Weights of a small transformer language model.
Size: 19 layers, width 256, 4 heads of 64, vocabulary 8192.
Architecture: LayerNorm before each block, learned positions, biases.
Training: a variant of Muon for these matrices, 430M tokens, 13126 steps.
MLP neurons of a small language model. Each row is named by its layer, matrix (up: input weights; down: output weights) and neuron, and shows model dimensions 112-239. Each number is 50 + 10 x the weight over its row's rms, rounded and kept within 0 to 99.
After each neuron's rows, "raises" lists the tokens whose logits its output raises most directly, leaving later layers aside.

L12.up533:52 38 62 49 60 51 45 22 40 31 52 54 50 37 40 41 40 56 42 49 57 74 35 39 70 53 46 53 41 50 48 55 51 42 44 51 71 46 50 36 37 46 43 48 54 62 44 62 47 57 55 61 31 67 50 41 47 63 47 58 47 54 33 40 55 46 48 56 41 52 40 64 55 70 44 47 51 67 61 56 59 50 45 53 49 49 53 49 43 46 24 45 50 42 48 55 59 31 37 48 49 51 56 41 36 58 61 64 71 39 53 46 61 51 45 45 45 52 44 51 37 51 36 45 56 47 54 48
L12.down533:61 49 40 56 40 51 59 53 50 56 43 50 32 52 52 51 46 42 62 35 52 42 58 56 38 31 40 40 59 57 42 69 47 48 55 56 32 49 47 50 56 36 52 59 28 47 50 42 46 62 49 34 49 33 61 60 53 49 54 46 63 38 67 51 50 52 58 54 56 47 66 57 52 36 38 63 50 39 52 40 46 49 48 37 37 49 58 42 48 64 63 52 64 44 49 25 58 53 60 38 48 53 52 39 60 34 39 40 35 66 37 45 44 46 65 57 57 56 56 40 69 59 44 48 26 54 62 51
raises: ".", ".\"", "\".", ").", " respectively"

L16.up401:47 54 45 44 59 38 58 51 24 54 42 48 57 42 71 63 57 61 59 35 54 44 57 46 65 51 45 37 56 55 46 55 56 46 50 52 52 49 50 60 41 50 51 58 55 44 59 44 57 39 54 48 53 49 49 76 39 56 71 39 49 41 41 35 41 47 53 58 36 32 42 49 48 49 54 40 22 30 43 45 63 59 40 55 46 53 48 55 53 64 53 55 60 38 44 48 59 46 40 73 44 68 46 25 45 55 39 39 53 51 38 64 50 54 41 53 43 38 45 52 71 65 48 64 54 48 46 59
L16.down401:44 61 53 60 82 40 63 58 39 40 44 49 39 45 43 53 58 57 53 62 71 61 48 50 44 55 44 50 50 54 59 39 47 50 63 52 46 67 54 42 56 41 38 54 52 52 49 55 42 80 62 58 50 61 55 52 47 35 60 34 40 64 46 64 58 63 48 51 49 54 54 58 62 51 50 46 48 43 59 40 51 55 58 50 41 41 56 63 43 54 35 42 44 31 54 61 41 39 39 44 48 58 51 43 46 32 45 48 59 49 55 45 49 54 56 35 71 51 35 51 41 63 42 54 33 57 55 47
raises: "ver", "m", "ves", "v", "fri"

L15.up162:43 57 42 46 54 49 54 45 48 46 45 48 55 76 38 41 47 53 34 34 47 50 54 43 44 65 36 62 42 47 51 64 46 65 66 60 46 55 36 62 67 54 53 52 53 58 49 53 35 35 56 48 43 48 39 57 38 47 37 39 43 46 49 56 51 54 36 55 55 39 56 28 44 55 42 60 69 43 47 36 59 39 49 48 61 66 51 47 43 58 56 54 56 63 69 68 46 55 54 57 65 62 47 61 50 54 53 31 52 41 45 81 54 73 53 58 75 51 44 54 32 67 45 50 42 59 59 59
L15.down162:40 46 73 47 53 45 43 61 38 51 46 46 25 53 60 44 47 46 40 40 54 47 43 48 55 55 51 48 61 37 53 56 54 51 51 52 59 57 41 58 43 40 62 59 50 44 73 48 52 38 62 54 29 52 28 60 60 37 58 33 54 55 49 58 49 55 37 54 51 43 45 59 57 38 62 57 52 66 49 48 46 46 58 50 53 39 56 56 74 65 53 56 26 68 55 40 81 39 45 49 39 50 49 50 59 54 43 61 52 51 55 46 43 61 62 57 55 42 51 58 40 64 51 48 36 41 45 53
raises: "0", "2", "4", "1", "3"

L11.up1017:60 49 57 63 58 74 38 40 50 44 43 55 48 33 47 40 50 46 49 59 31 55 39 45 45 62 44 46 55 66 56 68 42 51 52 42 63 51 43 41 34 62 48 61 38 63 45 65 49 58 59 63 37 51 40 47 50 76 57 55 56 47 30 36 54 62 52 60 39 54 30 42 51 45 50 41 52 63 46 44 55 39 63 49 56 46 49 44 54 41 33 45 59 53 50 65 48 49 55 65 39 55 55 42 49 56 51 58 46 55 58 60 51 51 51 51 63 29 38 60 41 75 35 67 57 45 59 62
L11.down1017:63 36 49 29 66 45 57 57 45 41 60 49 55 64 62 57 53 42 73 36 59 49 59 50 45 39 49 56 55 44 49 34 47 47 53 57 52 42 51 36 43 47 53 40 38 50 55 41 39 52 48 38 40 50 60 74 69 35 53 55 56 55 68 47 62 47 56 50 58 41 60 67 44 39 32 50 44 35 55 46 39 64 52 29 50 44 43 57 59 59 61 52 50 41 37 41 57 52 44 47 44 60 42 45 49 52 47 42 36 51 37 28 65 58 55 62 63 46 71 43 62 42 51 47 49 34 59 46
raises: ".", ".\"", ").", "\".", " |"

L15.up139:54 36 24 39 50 54 40 54 44 34 54 42 65 59 44 60 61 55 76 36 67 56 58 48 53 55 43 54 68 50 53 49 72 61 47 38 41 47 50 42 45 49 54 37 30 62 61 69 49 61 48 69 60 46 33 54 56 46 56 53 41 62 49 51 42 46 38 52 50 41 55 34 51 55 53 31 51 49 53 54 45 54 42 42 48 73 60 56 45 39 77 50 54 69 37 30 34 63 41 41 52 43 48 45 51 59 49 65 55 39 43 59 55 54 42 39 52 52 53 46 72 52 66 54 55 48 52 53
L15.down139:57 52 50 60 64 51 52 43 62 60 22 46 60 53 66 58 39 44 55 50 43 76 39 44 59 59 41 44 25 62 65 39 40 40 61 41 62 50 49 63 45 44 45 40 60 59 50 63 41 39 58 39 63 35 54 39 27 51 50 43 59 54 66 38 57 46 46 62 54 58 58 68 52 62 31 65 57 31 40 48 57 51 57 63 65 70 38 65 48 48 46 44 46 30 44 71 62 55 47 59 39 50 55 56 44 48 45 44 61 56 59 38 19 57 51 52 53 46 52 67 32 52 55 41 44 42 49 70
raises: "ement", "ation", "ence", "age", "ations"

L15.up365:67 42 57 39 63 60 53 58 56 49 41 52 52 66 51 46 50 48 55 61 48 51 43 34 53 24 51 22 62 61 39 59 42 49 49 32 49 34 52 36 60 37 58 34 56 54 64 70 42 45 42 54 42 51 51 50 55 65 60 44 51 61 47 42 56 50 37 57 44 58 53 54 40 53 49 57 61 29 39 51 62 48 44 54 42 50 30 46 43 44 63 61 63 54 68 49 56 46 58 39 61 51 52 56 65 58 52 49 48 60 58 38 63 45 51 58 32 36 59 40 54 50 34 52 65 50 58 40
L15.down365:39 53 54 46 55 41 68 45 52 42 41 50 47 58 43 54 42 49 48 52 51 33 76 50 55 48 47 55 62 40 54 48 56 46 50 37 55 60 67 67 55 51 49 41 52 49 49 28 50 76 58 35 52 46 39 57 58 49 56 38 57 38 49 43 34 51 44 50 62 45 63 42 45 42 76 52 36 60 51 54 44 60 54 68 46 47 37 55 32 51 49 73 63 35 53 52 55 51 66 66 45 42 47 44 63 62 58 47 67 50 67 30 43 42 65 49 63 40 46 45 46 48 57 40 53 21 53 44
raises: " into", " back", " down", " to", " away"

L13.up593:50 61 40 52 57 61 44 59 50 39 48 48 39 47 63 61 57 60 58 46 52 47 46 44 37 44 45 32 47 36 59 46 45 37 52 55 38 52 45 56 60 37 49 26 30 43 22 54 42 22 50 61 50 52 62 38 50 56 31 60 55 52 62 44 45 54 50 55 48 57 42 35 41 55 75 67 58 50 47 54 38 37 58 64 42 50 31 47 56 48 55 44 53 43 60 45 45 44 51 60 47 52 48 67 41 60 49 41 49 53 49 54 52 46 41 47 50 40 62 46 53 54 52 43 33 56 63 53
L13.down593:45 43 39 49 52 43 51 54 66 52 54 40 58 53 56 30 59 44 49 68 63 52 58 46 39 53 59 70 42 71 61 45 50 38 51 50 52 36 60 62 45 52 53 69 59 60 65 60 53 66 75 43 36 50 43 43 48 43 67 44 56 51 51 63 66 35 42 55 53 61 53 43 53 44 40 50 46 56 56 40 49 63 28 39 52 49 63 63 50 52 60 52 42 53 50 59 60 50 50 50 61 41 51 44 63 47 54 49 48 43 53 44 35 60 50 50 43 54 39 66 41 50 53 50 64 56 26 56
raises: "ised", "ed", "ized", "ified", "ated"

L12.up376:53 28 50 50 33 47 65 59 41 40 52 68 61 51 44 57 49 38 42 58 59 66 63 74 36 43 30 51 47 45 59 43 62 54 53 58 56 48 44 54 72 39 37 58 59 51 52 44 21 27 64 51 62 47 40 49 49 55 41 50 43 58 39 56 48 47 57 40 71 51 44 42 50 33 68 60 28 71 47 60 33 58 54 57 57 49 54 53 35 56 49 46 54 40 58 56 56 44 35 54 56 35 37 50 48 67 32 47 48 62 35 53 52 40 37 45 63 56 48 55 43 54 50 62 70 23 56 45
L12.down376:49 73 47 56 64 45 38 42 55 61 56 28 48 52 53 43 54 61 51 48 41 42 33 34 62 55 62 55 49 49 49 54 40 51 41 40 44 58 47 47 38 69 61 48 37 46 43 49 78 69 46 46 32 67 49 51 50 43 54 45 65 39 69 46 56 60 43 54 22 50 54 53 51 65 33 38 73 34 44 41 63 43 40 44 48 53 41 45 56 45 43 52 34 58 49 41 43 53 61 47 40 67 68 42 47 25 66 51 55 35 66 50 43 53 59 60 34 49 54 47 50 45 52 42 33 69 46 55
raises: " were", " was", " has", " are", " is"

L12.up849:55 52 49 29 50 58 44 60 47 51 51 44 61 58 54 49 49 32 51 52 66 62 61 49 51 42 68 49 45 70 33 42 43 38 62 38 62 31 40 64 43 53 62 64 59 51 59 49 50 42 51 54 45 48 48 65 48 72 57 46 68 46 44 65 65 52 60 54 60 58 53 49 58 60 45 49 41 46 67 52 59 63 49 56 41 43 47 38 37 41 59 45 38 49 47 61 45 83 54 46 55 37 35 49 58 49 56 28 54 38 46 63 50 54 47 59 48 47 53 31 52 49 52 66 46 44 40 50
L12.down849:44 53 48 62 53 60 45 38 48 40 61 48 68 37 65 53 48 34 36 55 49 63 58 61 57 58 48 65 43 65 61 58 57 48 48 58 60 33 32 67 53 51 51 54 41 57 56 47 48 46 49 50 59 55 49 44 35 47 45 53 31 76 36 71 64 53 54 52 60 51 55 51 59 48 37 46 39 70 57 64 48 50 46 51 43 57 51 53 59 36 49 46 49 49 49 58 44 59 55 40 42 47 51 39 38 65 48 32 56 29 63 73 60 48 43 61 49 65 50 46 36 56 41 55 59 42 34 41
raises: " and", " &", " or", "DST", ","

L14.up562:49 46 41 58 63 61 58 46 48 43 57 62 45 59 60 37 56 45 56 63 45 53 58 57 43 55 41 60 48 42 65 51 68 50 57 50 43 49 44 63 49 46 61 63 44 59 47 35 43 32 24 44 63 50 39 51 49 62 47 59 29 37 37 63 60 66 47 42 46 38 27 53 77 34 52 36 58 54 44 46 50 47 34 57 47 52 46 54 34 46 52 64 49 41 56 48 26 41 44 43 41 53 60 50 58 54 55 51 57 50 52 70 59 78 64 43 45 45 42 50 25 64 57 44 31 45 51 58
L14.down562:52 59 57 38 53 32 39 61 41 61 58 61 50 51 53 39 39 41 42 49 34 47 41 63 52 59 48 55 63 46 52 31 48 60 35 48 57 49 45 67 57 58 48 37 38 55 51 68 45 46 53 58 45 48 67 62 51 58 50 38 73 47 59 57 44 47 30 55 53 40 58 55 48 34 54 58 50 53 54 53 71 49 53 29 70 68 48 56 41 58 45 42 34 47 47 69 44 44 51 51 72 66 32 39 55 42 58 51 59 58 58 33 44 38 57 47 59 55 37 48 55 41 65 42 60 53 34 59
raises: "ments", "ment", "ient", "iro", "its"

L10.up556:46 65 54 53 48 70 42 29 46 50 51 45 52 46 45 35 63 45 38 57 54 65 25 34 64 57 52 57 63 59 54 34 51 57 50 36 72 63 29 42 32 44 48 36 47 43 52 42 48 34 61 52 39 56 42 52 39 60 48 39 53 60 45 34 40 57 47 40 39 53 36 30 49 50 64 49 57 62 36 43 59 38 50 47 52 37 49 58 52 50 41 46 54 52 60 66 44 49 46 50 61 50 67 44 44 61 62 52 72 42 47 62 60 43 55 58 58 47 51 49 51 45 54 55 70 48 47 58
L10.down556:57 43 49 60 50 31 55 58 50 43 43 49 51 51 54 67 42 57 61 38 59 46 81 49 26 48 28 50 39 47 50 53 51 54 56 66 47 35 57 50 65 43 33 63 41 57 50 50 49 65 32 49 55 62 64 51 55 43 61 56 65 50 44 45 47 43 62 69 68 51 56 60 54 42 48 57 40 51 67 57 29 59 55 46 48 48 59 54 20 53 58 58 55 44 53 43 66 48 49 46 33 47 28 51 53 45 37 44 35 74 45 52 48 51 51 45 48 55 40 60 51 49 55 54 44 41 65 48
raises: ".", "\".", ".\"", ").", "vic"

L13.up576:29 72 52 52 48 82 51 67 43 36 43 40 61 47 47 59 61 53 36 50 43 53 54 40 54 50 33 59 46 58 34 51 27 50 36 47 49 46 62 56 60 37 47 72 71 50 50 47 49 41 54 52 61 38 43 46 51 45 36 44 35 51 54 55 45 44 42 53 60 36 41 44 50 60 45 51 50 50 39 47 46 47 52 60 57 66 38 65 35 40 65 43 58 46 56 56 59 53 45 56 43 55 55 40 48 49 57 38 34 57 49 40 67 43 34 54 62 71 42 47 59 60 55 36 46 68 60 58
L13.down576:52 53 61 38 36 46 49 48 55 60 55 43 49 57 56 55 67 47 40 33 47 58 63 54 68 42 50 50 52 57 55 32 48 44 32 63 66 48 41 41 60 35 46 49 62 58 67 63 58 34 55 62 38 71 37 54 51 53 45 55 57 47 58 46 41 60 29 57 63 48 58 47 56 63 61 58 62 52 69 73 56 34 56 44 51 39 42 61 35 50 59 57 47 71 50 46 56 47 38 42 54 51 56 37 48 49 41 29 61 30 48 42 49 33 52 43 52 55 43 48 50 62 54 59 43 57 46 61
raises: "ement", "ment", "ient", "ments", "ing"